config = dict(
    num_hidden_layers=16,
    hidden_size=160,
    num_attention_heads=2,
    num_key_value_heads=2,
    head_dim=64,
    intermediate_size=960,
    vocab_size=512,
    hidden_act='gelu',
    norm='layernorm',
    norm_place='pre',
    norm_eps=1e-06,
    positions='alibi',
    qk_norm=False,
    attn_scale=0.125,
    bias='all',
    tie_word_embeddings=True,
    parallel_block=False,
    init='normal',
    init_std_qkv=0.0494,
    init_std_o=0.0613,
    init_std_up=0.0706,
    init_std_down=0.0706,
    optimizer='muon_variant',
    learning_rate=0.00392,
    beta1=0.95,
    weight_decay=0.0,
    lr_head=0.00309,
    max_grad_norm=0.5,
    warmup_steps=200,
    schedule='wsd',
    decay_fraction=1.0,
    decay_shape='linear',
    final_lr_fraction=0.0,
    batch_tokens=[8192, 16384, 24576],
    max_seq_len=1024,
    doc_mask=True,
    train_tokens=101800000,
    max_steps=6452,
    dataset='wikipedia_en',
)
MLP neurons of a small language model. Each row is named by its layer, matrix (up: input weights; down: output weights) and neuron, and shows model dimensions 16-143. Each number is 128 + 32 x the weight over its row's rms, rounded and kept within 0 to 255.
After each neuron's rows, "fires on" lists the tokens most often at its 100 highest values on Wikipedia text that the model never trained on; "fires before" lists the tokens most often just after its 100 highest values on Wikipedia text that the model never trained on.

L9.up581 [113 154 128 151 133 150 152 127 120 121 176 110  27 177 123 108 114 125 157 128 132  97  90 103 115 178 129 131 164 164 149 102 143 162 134 137 139 152 121 127 125 101 105 125 153  35 163 128  81 127 101 127  99 102 142 170 151  89 114 191  63 133 111 164 130 108  90 138  90 116  78 128 153 145 110  75 149  82  89 126  99 237 145 145 142 126 143 113 169 233 124 117 103 120 154 122 169 109 105  97  93 103 109 143 111 132 197 147 147 179 110 149 145  66 145 137 127 171 117 109  83  96 112 147 143 150 216 140]
L9.down581 [111 151 167 109 139 127  96 144 135 175 176 130  62 120 123 172  81 152 133 114 113 151 167 130 101 172  77  92 144 174 144 134 150  99 132 137 138 176  94 158 144  78 182 100 179 148 198 151 143  81 184 114 136 155 107 101  98 181 110 120  96  99 125 129 153 123  97  76 142 129 148  96 129 129 115  87  92 109 149  95 145 138 177 192 168  80 137 157 130 118 170  97  70 137 151 175 102 137 100 128  90 171 108  92 112 186 112  96 103  94  77 120  81 140 156 129  87 142 145  91 181  71 175  72 141 119 156 182]
fires on: "|", "all", ")", "."
fires before: "\n", "en", "ow", "\n\n", "ed "

L3.up572 [132 213 164 198 106 125 127 150 160 103 125 103 147 169 171 149  90  75 114 128  91 150 149 143 115 144 132 156 121 101 113 143 112 137 192 109 132 153  99 124 101 127 147 158 128  81 129 108 158 149 125 119  85 109  99 128 150 222 157 105  65  90 143 138 114 111 130 131 140 145 153 115 111  83 135 172 139 128 124 108 182 125 149 125 146 208 105 120  98 175  92 118  95 118  68 156  91 143 136  73 114 131 138 133 133 144 213 138 129 104 137 190 123  57 120 162 132 107 132 192 181 143 187  68 130 129 187  98]
L3.down572 [ 98 135 113 178 155 158  55 122 110 136 175 107 115 103 113 130 120 150 125 106 144 102  96 141 142 195 140 146 116 140 162 127 159 105 156 121  85 151 165 138 126 139 135  98 160 152 108 186 108 171 100 147 129 125 107 152 128 171 151 132  91 135 136 118  75 142 108 139  91 104 151 163 179 134 142  52 116 118  58 187 115 155  82  66 114 117  97 127 165 169  85  86 175 185 193 180 135 126 146 153 126  76 150 136  95 114 157 119 152 118  87 113 148 148 143 143 109 115 163 115 203 133  95  98 108 117  44 131]
fires on: "d", "c", "ord", "ard", "all", " "
fires before: "ed ", "uc", "s ", "/", "il"

L7.up290 [ 99 173 133 187 159 129 113 178 132 105 108 189 170  78 125 133 117 162  78  88  71 130 118  83  76 102 167 131 121  63  86 127 164 161 141 123 122 164 161 160 133 205 118 150 151  77  93  72 138  73 141 157 130 173 134 152 145 115 100  87 107 120 167 136 180  81  87 128 161 155  95  97 119 112 103 150 121 159  94 106  98 117 128 147 168 111 125 118 126 102 146 107 120 160 102  95  92 149  75 122 124 150 125  52 130 146 142 131 182 136 152 125 127  76 119 154 134  49  89  71 137 123 196 119 152 114 135 191]
L7.down290 [148 150 121  79 155  65 148 135 170 126 176 145 127 132 120 150 155  88  67 125 105 156 113 121 189 168  94  68 152 120 147 152  89 163 132 106 131 100 199 104 120 100 154 169 142 110 112 142 158 170 193 128 124 187  74 198 147 160 138 140 145 159 115  46 158 157 110 145  77  88 147 165  98 159 127 127 130 113  97 149 126 143  89  85 141 139 117 187 154 132 140 117 145 124 169 159  91 111 135  92 159 164 136  54 122  70  79 123  66 102 119 152  89 136 146  88  54 114 154 134  92  89 107  88 134  93 160 135]
fires on: "g", "ing ", "er", "th"
fires before: "h ", "the ", ", ", "h", "est "

L9.up858 [180 139  98  82 163 122 109 192  85 127 157 148  78 171 151 146 122  87 142 175 110 105  81 103 158  61 122 126 142  84  87 101 196 101 140 174 206 132 161  83  83 114  66 150 109  57  90  82 134 143 133  82 119 140 134  82 155 135 124  80  81 117  99 154 120 107 121 126 104 130 101 131 120  87 109  89 149 136 101 120  99 141 127 143 126 127 160  91 102 231 125 164 118 151 152  70 164 166 119 127 125 147 106 119  81  94 167 130 206  67 116 173 184 122 147 170 103 135 123 139 141 120 141 119 151 123 171  81]
L9.down858 [111 141 149  80 149 110  85 162 107 166 102 106 155  80 134 116 149 161 100 100 137 178 160 141 130 176 161 167 144 140 126  96 121 201 119 139 115 151 130 136 136 131 125  97  47 182 186 122 114 130 179 120 101 165 127  99  96  53  86 129 153 116 129  97 209 123 172  88 103 118 127 155 181 197 110  80 138 133 102 180 107 107  70 100 123  51 100 161  99  94 154 102 121 148 143  95 106 154  99 129 103 102 158 165 153 203  95 129 100 189 151 102 139  68 122  61 125 107 119 152 143 164 147 109 145 111 192 135]
fires on: "|", ")", "ch ", "-"
fires before: "\n", "as ", " ", "ti", "\n\n"

L3.up433 [174  89 131  83 148  82 100  94 138 103 114  82 100  77 137 173  74 103 199  74 123 148 100 135 145  95 165 138 132  86 139 162 130 124  67 125 139 162  97 144 118 129 148 103 170 116 136 170 170 147  83 121 126 172  96 175 140 166 149 142 108 149 151 143 190 145  87 148  91  94 187 112 155 129 141 143 125 102 129 146 125 124 136  88 100 176 167 102 115  79 165  95 139 137 115  92 121 181 147 158  90 123 173 118  74 198 135 109 123  71 152 109 142 126 126 125 109 181 128 101 155 114 130 127 146 140 109 107]
L3.down433 [141  77 120 118 115 160 134 123 162  98 117 181  64 118 140 129 125 168 128  77  98 113 147 145 122  81 151  90 134 116  59 196  52 108 111 155 108 103 128  63 113 145  82 120 144 168 150 155 150  75  46 146 114 114 119 170 115 170  84 114 118 116  74 109  81 135  75 107 211 159 126 136 195  60  90 112 200 107 143 154 114 113 145 125  83 105 158  67  88 154  94 138 163 143 136 135 114 122 171 135  74 182 128 135 156 145 141 167 145 123 147 129 110 114 104 112 109 183 176  86 156 106 131 169 144 160 115 138]
fires on: "si"
fires before: "d", "on", "on ", "st", "g"

L3.up96 [172 171  91 137  74  80 155 153  94 103 158 165 130 159 130 142 123 114 101 143 119 131 146  88 143  82 128 116 188 189 100 157 131  99 121  95  77 115 159  56 185 109 131  85 158 154 108 149 131 112  85  84 123 102 121  93 143 171  94 113 165 149 123 114 176 140 152 120  88 154 131 108 148 125 155  82 102 122 123 117 120 112 192 152  84 128 128  75 182 127 109 149 128 110  90  96 156  73 114 138 144  78 165 139 136 116 153 158 145 187 112 104 127 116 142 120 198 160  97 117 177 172 109 163  98 138 118 193]
L3.down96 [170 211 163 169 156 119 116 165 171 117  55 156 146 127 102 138  48 100 155 124 203  72 102 119 160 135 119 140  61 122 106 108 107 121 117  78 102 174 133 123 127 158 144 161 148 194 133 107 146 108 132 191 109 116 142 125  72 129 131 157 137 139 153  84 153 144 160  63 176 169 107 154 108 138  54 148 108  96  80 117 109 140  82 138 106 130 118 182 147 122 154 150 124 105 123 144 103 168 152 104 108 163 166 106 185  53 164 147 146  94 124 149 149 122 150 110 103 145 117 129 144  68 126  53  97 134 112 102]
fires on: "=="
fires before: " ", "H", "C", "S", "D", "E"

L12.up643 [126 142 184 158 159 129 169 111 135 126 156 103 141  65 110  80 118 130 157 129 126 176 145 135  62 169 142 170 140  76 127 141 106 185 133 123  92 195 156 109 154 137 131 107 110  84 105 129 108 141 163 118 117 122 113 145 122 112 132 126  99 141 104 122 116 117 110 167  50 137 117 100 114  82 129 113 221 181 120 147 211 166 161 103 141 108 145  76  86 153 135 141 103 111 170  61 121  96 177 132 114 166 163 146 115  65 179 145  94 185 133  99 134  85 130  85 119 146 152 130 142  87 119  65 112 108 165 163]
L12.down643 [108 165 150 145  95 127 177  79 101 168 158 105  56 172 160 225  81 142 146 109 108 157  98 124 135 124 134 131 131 176 122 102 116 111  74 150  82 149 109 100 154  96 124 128 119  82  98 184  80 112  91 163 124 115 135  97 145 182  85 155  96  89  86 171  88 140 187 103 176 114 153 139 135 177 105 101 144 134 172 113  56 174  97 135 134 106 130  77 144 125 187 141 109  95 173 133 127  93 106 177 155 141 130 106 126 109 105 104 145 164 169  87 106 184 152 154 102  88  93 135 117 104 118 154 143  71 156 181]
fires on: ".", "|"
fires before: "\n", "\n\n", "1 ", "5 ", "2 ", "2"

L10.up198 [162 137 111 155  96 161 119  89 130 149  99 148 103 139  99 162 109 224 181 105 129 143 176 153 145 105 123 112 122 118 145 150  56  84  98 117  87 166  97  98 138  79 138 161  80 144 148 155  91  95  86  73 135 109 116 149  90  88  99 157  98 156 124 132 111 127 101 128 140 101  98 114 115 132 170 110 208 126 127 197  85 164 153 143 109  70 127 154 209 152  98 180  67 157 172 158 100 138 137 141 116 180 135 194 133 156 100 128 135 139 112 128 133 109 106 100  70  89 125  90 137  97  84  80 171 129 156 169]
L10.down198 [100 119 109 119 150 132 186 123 143 167  80 115  84  99 161  50 176 142 100 140 190  37 112 163 108 150 126 185 159 169 131 195 125 177  59 156 126 125 148 119 145 167 170 143 141 128 107 130 125 185 150 179  78  98 123 170 103 155  70  88  72  41 132 133 195 153 119 116 170 110 122 117 148 123 116  80  96 141 105 100 180 145  64 100 114 187 146 156  78 105 143 133 147 142 100 127 129 118  67 123 148 131 137  73 157 119 131 155 123  96  98  80 106 127  95 152 137  94  87 113 174 130 135 142 132 106  78 168]
fires on: "y", "0", "is", "s"
fires before: ": ", ", ", ".", ") ", ". ", "s"

L11.up71 [101 147 133 106  89  89 128 157 161 176 176 132 102 102 121 165 187 100 184 130 155  86  84 125 108 173  75 171 124  59 139 183  97 130 157 170 118 110 150 144 157 162 144 125 129 142 193 184 174 116 113 110  63 108 136 148 139 129 102 190  83  93 143 125 118 129 165 129 114 136 156 106 176 124 205 156 146 123 103 148 114 119 136 133 151  52 150 172 148 207  79 159 129 117 123  73 132 136 122  81 163 127  95 196  77 122 174 136 132 172 115 142 130  99  77  97 104 182 134 108 176 144  91 167  81 157 182 158]
L11.down71 [ 98 105 161  91 144 141 120 126 153 133 106 158  86 105 172 214 138 122 231  91 131 186 148 175 148  94  85 135 126 115 136 102 123 125 153 112 120 162  94 144 144 132 109  97 118  74 140 154 103  94 158 102 139 128 170 163 113 156 162  53 132 135  91 114 120 134 110 141 141  73 150 109 154  92 130 131 140 176 147 134 144 145  76 170 143 123 107 111 128 158 119  58 151  97 182 156 135 139  65 110 161 129 150  81 101  77  70 151 130  97 110 149 123 113 204 174 168 132 148 152 113  91 135 141 192 126 138 137]
fires on: "|", "==", "199", "ed", "all"
fires before: "\n", "\n\n", "y "

L8.up497 [148 122 120 201  83 128 173 101 143 130 132  94  64  98 147 201 133 114 172  70  81 161 111 165  53 123 119 112 110  72 151 180  96 125 134 153 131 137  94 136 101 131 137 121 132 170 152 125 158 143 117 111 139 151 213 116 164 110  74 139 127 126 149 195 150 146 168 141 124 141 114 122 122 129  77 157  94  91  93  60 125 131 135 135  87 161 136 132 127  86 131 141 128 115 144 150  72  93  98 138 116 144 188 144 104 153 111 170 157 109 127  87 136 127 111  93 165 132 114  59 102 138 152 165 180 156 126  74]
L8.down497 [152 121 104 115 184 103 179 112 181 125 110 176 143 112 133 108 100 176 158 135 124 134 123 165 119 152 111 108  37 106 183 131 152 112  87 136  79 137 112 150  98 189 135 166 113  89  33 173 127 112 126  85 147  48  91 161 111 149 128  89 104 123  96 145  94 134 160 110 164 122 156 157 103 112 138 123 191 144 124 152 115  60 132  99 138 129 162 121 124 145 134 112  51 100  72 114  73 100 113 117  99 114 102 155 102 139 110 139 128  81 121 117  96  73 119 119 143 168 118 138 164 119 133 159 122 143 151 191]
fires on: "y", "g", "k", "c", "i", "si"
fires before: "st", "m", "p", "ri", "ch", "n"

L12.up405 [ 68 146 137  98 131 151 139 117  97 113 166 142 124 108 101 170 127  83 146 117 166 161 103 143 176 122 132 151 124 130 162 122 148 103 139 118 132 152 155 106 129  89  90 153 163  58 158 142 129 127 180 100 168 158  81 191 138 146 175  95 137 149 164  67 101 122  83  91 151 143 112 126 160 103  99  59 133 169 154 150  55 158  97 125 117 103 203 150 134 153 137 125 211 175 201 134 161 103 152  91 154 135 162  86 196 161 172  38 113 120 107 132 158 168  95 154 161 131 124 127  85 116 116 122 152 157 111 165]
L12.down405 [129 100 122  53  85 149 129 149 142  69 188  84  93 104 128 119 103 143 205  73  80 156 133 160  41 125 164 159 120 101 142 108 110 143 101 140 166 153 194 108 160 136 158 116 149 132 116 139 104 113  81 133  94 110 133  65  86 126 117  71  96 125 124 173 147 110  93 187  94 100 162 197 124 159  95 121 123 140 108  87 210 122 133 136 153 139 149 135 101 165 104 119 145  88  65 157  92 149 149 123 142 126 173 172 117 160 144 126 199 128 134 101 179  61 133 139 120 128 180 165 185 114  91 108 115 169 113 125]
fires on: "'", "in", "en", "1", "on"
fires before: "s ", "ce ", " ", "c"

L12.up563 [100 124 146 179  92  69 113 129  80  94 174 137 169 104 115 130  48  86 153 141 132 118 115  87  82 141 135 168  72 160 129 101 183 158 139  72 179 155 153 156 130  82 130  38 176 117 137 130  68  77 185 137 137 108 107 131 167 117 171  96 109 167  91 158 159  74 198 105 134 153  84 124 119 120 118 145 135  92  99 112 127 111 148  99 145 124 129 158 119 116 132 148 123 150 150  85 151  94 133 102 214 108 161 118 153 149 135 109 142 128 130 141 103 141 105  77 126 149 193 159 145 150 187 119 138 150 115 130]
L12.down563 [158 121 171 119 106 121 151 133 102  82 144 140 178 144  90 106 157 181 110 124 123 151 165 110  85  93 137 169 228 119 102  93 118 121  86  92 126  52 144 115 145 108 121 151 146 164  88 123 179 156 144 131  91 120 190 150 112  65 151 162 140 111  65 132  97 127 113 155  69 125 122 139 103  84 138 154 111 166  59 113 173 143  85 167 114 136 122  70 144  88 179 159 147  84 130 130 112 213 118 131 121 140 165 113 114 128 137  96 139 106 110 165 172  69 139  77 175 180 144 137 148 146 168  92 153 113 128 145]
fires on: "en", "er", "on", "m"
fires before: "ce ", "c", "i", "ic", "e ", "ti"

L8.up631 [141 144 125 143 104 207 127 121  60 107 109 200 153  77  66 103  96 162 194 139 174 170 121  99  81 114 142 132 171  85  86 148 113 176 143 130 108 148 105 150 105 168 108  91 149 101  77 114 125 143  90 145 198  79 140 119 146 120 145 120 143 124 109 143 125 157 159 143 175  85  94 158 134 151  81 145 117  98 182 183 118 100 127 151 111  75 177 133 121 147 121 182  61 175 153 172 115 157 145 177 126  99 169 148 108 172 109 128 168 149 109 122  68 124 118  84 179  96 113  96 120  77  92 104 153 168 117 112]
L8.down631 [ 56 147 136  89 102 169 128 123 109 172 168 140 118 152 163 125 164 140 185 186 123 160 121 101 135 114 129  84 137 112 101 151 129 115 117 133 124 161 181 125 132  49 109  66 110  60  37  87 125 145  84 126 150 153 120 111 114  75 146 102 126 208  98 110  99 117 141 156 126 161 134 106 125  93  81 100 163 115 129 122 122 100 186  71 171 154  95 115 181  58 114 131 125  74 167 125 162 154 181 169 136 107  87 132 120 195 121 146 121 138 147 108 143 112 151 124 157  67 107 155 145 124 144 103 109 102 124 163]
fires on: "b", "th", "ur", "(", "er", "d"
fires before: "e ", "ing ", "is ", "or", "ec"

L3.up69 [141 117 121 127 173 120  93 175 144  89 135 161 111 103 137 125 103  81 158  65 119 145 122 156 131 111 132 149 152 156 160 155 131 118 165 141  95  76 111 133 132  87 123 155 142 110 150  41  97 138 104 135  82 112 164  86 175 178 137 103  85 144 111 115 176 110 139  85 142 199 123 160  81 128 119 101 155 123 137 186 117 144 130 173 114  90 104 137 179 126 139 131  99  91 119 156  84  86 167 142  93 115  86 121 113  69 135 128 137 119 152 140 132 112  88 112 128 148  85 176 119 176  87 156 168 148  88 167]
L3.down69 [145 107 127 177 138  94 108  76  95  66  88 101 137 130 100 179 124  86 105 179 169 147 200 152 115 149  78 138 112 140 127  98 137 117 108 118 132 102 135 103 135 120  90  86 135 108  88  90 141 107 126 130 141 161 154  67 118 134  84 136 152  97 145  36 208  83 187 162 125  84 147 156 175  94 124 147 129 110 149 110  67 126  57 103 109 143 139 155 179  94 177 148 115 151 115 155 125 102 192 139 129 158  70 104 158 160 173 151 131 175 173 145 146 159  79 136 166 179 165 144 140 136 132 108  96 195  92 143]
fires on: "==", "er", "at", "at ", "oc"
fires before: " ", "v", "i", "E", "C", "H"

L7.up292 [228 101 125 119 166 127 130  51 145 112 138 133 147  73 156 108 144 141 103 139 120 116 181  60 174 202 174 167  80 102 112 137 113 114 133 121  99 168 129 167 119 125 134 150  84 169 189 136 122 163 126 154 150 114 153 158 113 169 122 105 145  73 160 148 156 129 176 117 153 111  83 165 153 132  98 104 176 120 135 184 113 132 104 147 119 118  96 107 164 149 116  95 130  65  67  96 128 126 134 166 138  84 112  57  80 158 125 154 172 149 158 118 133 134 139 102 158  89 132 174 125  97 103 128  56 114 166 122]
L7.down292 [120 182  93 163  76 112 177 156 143 139 190  89 116 125 142 161 147 153 120 148 140 105 144 120  98 203 173  78 156 169 128  87 113 100 108 148 146 119 158 172 123 170 125 122 101  88 120  77 144 102  46 144 129 134  66  70 152 169 133 111 150 105 184 166 172  77 120 166 102 153 134 145 143  98  82  87 127 128 112 150 109  88  79 110 145 121 134 156 126  55 134  69 120 158 115 130 143 119 113 110 148 121 110 175 125  84  93  98 146 147 172 176 150 109 110 105 142 119 136 141 147  98 119 121 136 151 179 172]
fires on: "e", "ec", "i"
fires before: "en ", "e", "b", "at", "a", "ame "

L8.up485 [162 167  97 126 134 101 116 137 154 147 162 168 140 122  65 162 101 113 120 191 155 177  99 148 117 147 104 149 162 117  63 159 124 129 131 105  93 102 137 125 109  87 158 181 112 156 134 118 136  67  74 170 149 138 173  70 149 151 179  91 148 172  99  83 102 115  92 114 176 131 107 174 201 110 128 156 173 158 106 140 121 153 167  47 147 101 144  64  78 110 144 159  60  73 146  89 114 130 139  76  93 109 141  78 109 116 121  94 175 162 120  66  96 116 142 151 169 144 116 140 129 167 179 164 123 130  78 118]
L8.down485 [ 28 170 114 118  88 103 161 149 125 163 116 123 104 138 145 140 161 102 124 194 178 147 120 118 156 152 130 169 155 135 129 111 141 135 180 150 128 113 128 151 141 154 114  63  89 114 103 120 148 133  96  89 160 186 102 156 156 134 129 127 162 121 122 165 120 126 235 132 105 136 145 114 138 237 143  74 131 126 188 140  95  66 154 101 151 100  79 153 131 190  89 166  71 157 123 129 127 102 134 156 107 118 134 133 122 152 139 134 145 109 135 108 188 119  77 161 118  70 216  99 129 135 110  94 124  64  97 102]
fires on: "pl", "(", "b", "o ", "an "
fires before: "ay", "or", "b", "an"

L9.up338 [180  80 110 134 200 161 138  62 134  56 129 134 106 103 131 143 114 110 148  76 117 186 107 123 116  56 135 104 101 135 130 190 140  66 123 122 113 124 103 139 105 182 120 135  80 160 144  81 188 126 127 108 134 146 141 139 174 130 118 126  90 156 106 115 151 118  88 120 108 106 174 192 102 124 174 122  98 152 137 154 119 118 142 124 167 156 134 150 129 220  86  86 175 112 102 166 173 115 165 114 161 100 134  88 139 129 114 135 164 124  97 110 169 128 108  96  94  88 171 165  96 100 118  97 178  79 134 101]
L9.down338 [155 210  99 109 185 175 176 102 115 159 160 103 145 136 134 134 119 174  93 115 151 151 121 118 145 169 162 115 144  99 102 161  77 137 116 122 123 120 194  93 175 126 174 125 140 131 138 130 121  70  46  83 128 125 134 197 143 189  81  96  87 127 122  88 119  97 134 141 148 123 155 118 149 127 166 161 145 159 122 143  80  80  93 140 145 133 150  75 124 156 101  86 157  80  61 152 154  97 150 112 129  83 156 113 111 122 173 112  75 159  83  99  83 209  89 131 210 100 144 114 139  95 122 116 146 139  81 153]
fires on: "si", "ti", "ow"
fires before: "d", "st", "t", "m", "g", "ing "

L12.up327 [103 151 158  84 168 159 136  95 145 133  91 106  94 109 162  83 145 127 154 170 112 140  92  63 182  89 171 138 124 154 155  91 176 153  66 121 162  76 126 105 105 113 111 138  98 146 179  48 160 138 151  53  75 127 142 104 104  65 130 109  91 151 157 140 159 129  78  79 153 157 163 114 158 141  89  75 102 155 145 129 153 140 128 150  73  98 124  55 162 131 158 125  68 122 171 100 124 110 111  75  94 150 139  92 134 175 156  79 177 127 138 111 118 126 162 134 133 184  93 168 134  81 152 107 124 113 127 151]
L12.down327 [140  76 157 111 107  97 153 138 120 103  85  96 151 106 100 105 122 108 121  69 160 157 121 129  82  72 106 157 199 169 142 155 160  84 154 210 125 149 147 121 155 108 118 140 164  86 136 138 100 109  43 185 194 154 101 106  66 170 151 188 179 116 123 129 131 101 122 102 148 109 164  99  78 100  79 197 113 106 139  94 131  97 164 122 129 161 132  76 101 118 133  76 112 129 103 149 101 126  87 150 128 131 126 142 142 145 132 169 213 143 146 169 119  63  88 173  81  95 147 126  76 114 128 180 183 114 129  52]
fires on: "is", "ers", "al", "g", "th"
fires before: "i", "ity ", "it", "ion", "h", "h "

L10.up598 [112  56 116 112 133  77 115 127  98 142 145 153 172  89 129  68 128 165 191  99 114 155  51 169 187  83 100 142 165 100 175 160 120 151 133 110 169  97 141 125 148 153 146  54 107 153 109 130 130  56 121 123  78 104 105 117 135 111 114 130  99 133 167  71 153 153 168 122  76  74 129 123 144  90 135 119 159 153  85 188  95  81 152 174 161 148 147 158 135 114 120 150 131 126  93 154  75 157 184 131 151 197 147 146 162 143 109 135  84  80 119 132 164  88 133  78 171  45 177 129 140 141 129 119 122  93 182 124]
L10.down598 [120 101 105  53 105 134 209 116 156 106 112  89 166 130 142 173 185 125  96 139 184 129 114 159 120 183 133 183 193 103 212  90 175 146  59  91 112 160 120 134 165  93 138 128 130 114 154 155 140 121 169 138 129 149 127 132 113 151  63 127 107  74  76 110 100  67 131 129 153 117  67 129 134 162 111 110 121 133  98 154  97 184 103 116 100 162  54 150 131 110 125 114 129 160 135  78 132  60 139 105 130 133  61 120 168 162 109 111 127 121  88  90 170 115 154 131  71 109 160 131 168 123 157 130 177 149 131 142]
fires on: "s", "\"", "d", "le", "es", ")"
fires before: ", ", ". ", ".", "ate ", "it"

L7.up557 [208 170 108  84  53 143 153 122 182  65  84 102 102 129 114 109 152 131 134 124 183 155 131 123 140 170  96 122 138 159  77 114 104 183  81 144  88  67  99 143 127  90 118 135 126 132 121  94 121 154 125 140 105 121 142 107 115 159  70  96 116 140 118  97 185 143 156 130 125 140  94 118 157 145 205 102 175 112  60 184 105 194 105 141  93 229 116 145 115 149  97 137 138  70 165 105 118 146 156 112  95 131 130 133 114 141  90 125 122 125 163 137 106 117 177  94 125 146 170 133  58 117 117 181 104  96 194 130]
L7.down557 [102 115 156 133 124 109 133  91 110 149 168  83 167  71 125 145 149 140 166  66 124  88 151 131 168 116  79  94 139 119 119 145 123  59 135 137 117 106 120 117 132 101  74 133 164  97 154 118 162  98 120 123 114 118 126 152 176 138 169 114  84 109 206 123 122 128 128 135 148 110 159  98  76 126 138  58 129 146 174 118 172  81 145 116 159 118 163 156 219 144 208 119 202 153 111 135  95 109 126  82 155  86  90 129 161  78 162 167 111 156 100 118 184 139  94 203 155 138  88  92 103 114 159 108 159 163  89 207]
fires on: "\n\n", ". ", "\" "
fires before: "==", "The ", "H", "A"

L9.up256 [165 120 170 141 125 150 121  70 169 202 147 150 142  77 194 104 109 128 112 125 117 114 154  94 182 150 159 100 106 108 147 148 110 193  85 118 165  86  96 164 104  76 110 169  54 106 165 117 122 136 105 121 195 124 135  99 133 162 135 114 114 125  88 119  91  96  79 130  99 132 147 161 174 140  99  98 179 124 190 107 166  88 146 147  46 142 126  86 107 155 115 132 106 131 129 104 191 105 111 131 208 168 135  79 138 136 130 152 165  96 163 117 127 113 124  87 158 117  85 159 129 133 113 121  80 108 120 124]
L9.down256 [146 138 147 130 153 177 133 134 131 125 137  95 158 119 111 184 119 101 176 102 110 143  94 114 110 115 155 125 131  75  87 128 188 117 129 101 167 168 122 150 116 139 137 144 144 173  94 165  93  86 139  72 148  94  76  60 106 138 109 167 171 141 189 109 179 155 154 104  82 105 140 109 155 106 167 107 121 148 123 142 117  80  94  74 101 143  74 202  88  95  98 187 142 120 190 147  97 102 182 129 143 101 170 156  97 103 147  74 156 112 106  82 105 105 106  95  60  97 131 175 146  70 172  96 106  83 124 110]
fires on: "r", "ec", "th", "the ", "e"
fires before: "it", "ame ", "ou", "an ", "k", "a"

L11.up436 [105 113 165 166 124 100 121 151 107 134 127 156 131  70 134  66 145 152 112 145  88 173  97 106 135  71 131 194 131 115 188 146 148 111 101 122  85 105 158 178 134 181 191 187  70 151 115  50 164  77 205  62 121 119 168 118 139 134 145 162 109 190 172  71 153 147 195 113 131  80 173 129 125  64  96 111 123 149 148 134 127 131 111 116 103 111 123 128 129  33 111 181 125 141 150 101 135 137 142 111 144 164 132  98  67 131 149 115 103 132 142 126 133 104 153 149  60  99  63 147 152 138 124 180 122 129 125 158]
L11.down436 [121 107 164  33 113 109 128 146 147 122 112  92 173 128 159 139 176 118 154 145 164 119  91 126 105  93 149 102 180 147 150 133 148 152 149 100 120 159 132 137 102 113 140 192 100  95 142 122 128 145 151 100  53 165  89 148 114 119 183 181 146  55  85  88  89 120 196  53 112  90  90 119  96 132 139 139 118 140  93 100 152 124 106 170 119 136  66 159 133 149 124 131 142 140 133 183 115 106 112 101 182 136 163 120 152 102 184 186 187 138 156 145 155 103 113 139 139  99 213 123  64 120 115 158 132  78 135 152]
fires on: "ed ", "th", "ted ", "g", "t ", "is"
fires before: "in ", "by ", "h", "to ", "h "

L11.up102 [164 173 154 113 126 196 134 166 125 146 108 182 146 123 134 152 113  95 120 142 168 195 157  96 113 178 164 104 118  86 109  69  87 157 108 119 147  69 119 130 128 109 121 104  89 130 168 154  80 100 153 134  54  61 151 146 166 110  96 136 106  74 103 114 132 121 185 158  94 116 102 110 132 162 123 129 188 116 146 149 198 159 141 131 150 107  83 153 173 157 108  83 160 118 146 157 110 145 111 121 142 126  88 129 126 107  88 134 124 171 139 143 145 119 122 143 173 201 148 152  90 162  92  93  87 173 142 146]
L11.down102 [127 127 147 138  63 163 132 185 126 192 169 132  94 144 120 113 117 104 148  96  97 142 138 196  78 150  76  70 134 165 107 137  87 166 137 138 100 116 135 119 140  92 130 122 123 161  79 182 150 168 176 153 166 200 169 144 131 147 116  68 132  78 126 136 108 129 140 116  85 100 111 122 124  78 121 122 183  62 175 134 167 122 118 102 128  92 140  82  98 140 121 150  73  95 126 113 141  79 132 160 162 108 116 114  90 141 108  93 133 131  99 116 120  95 116 164 136 108 103 174 189 138 152 148 164 141 179 116]
fires on: "."
fires before: "\n\n", "\n"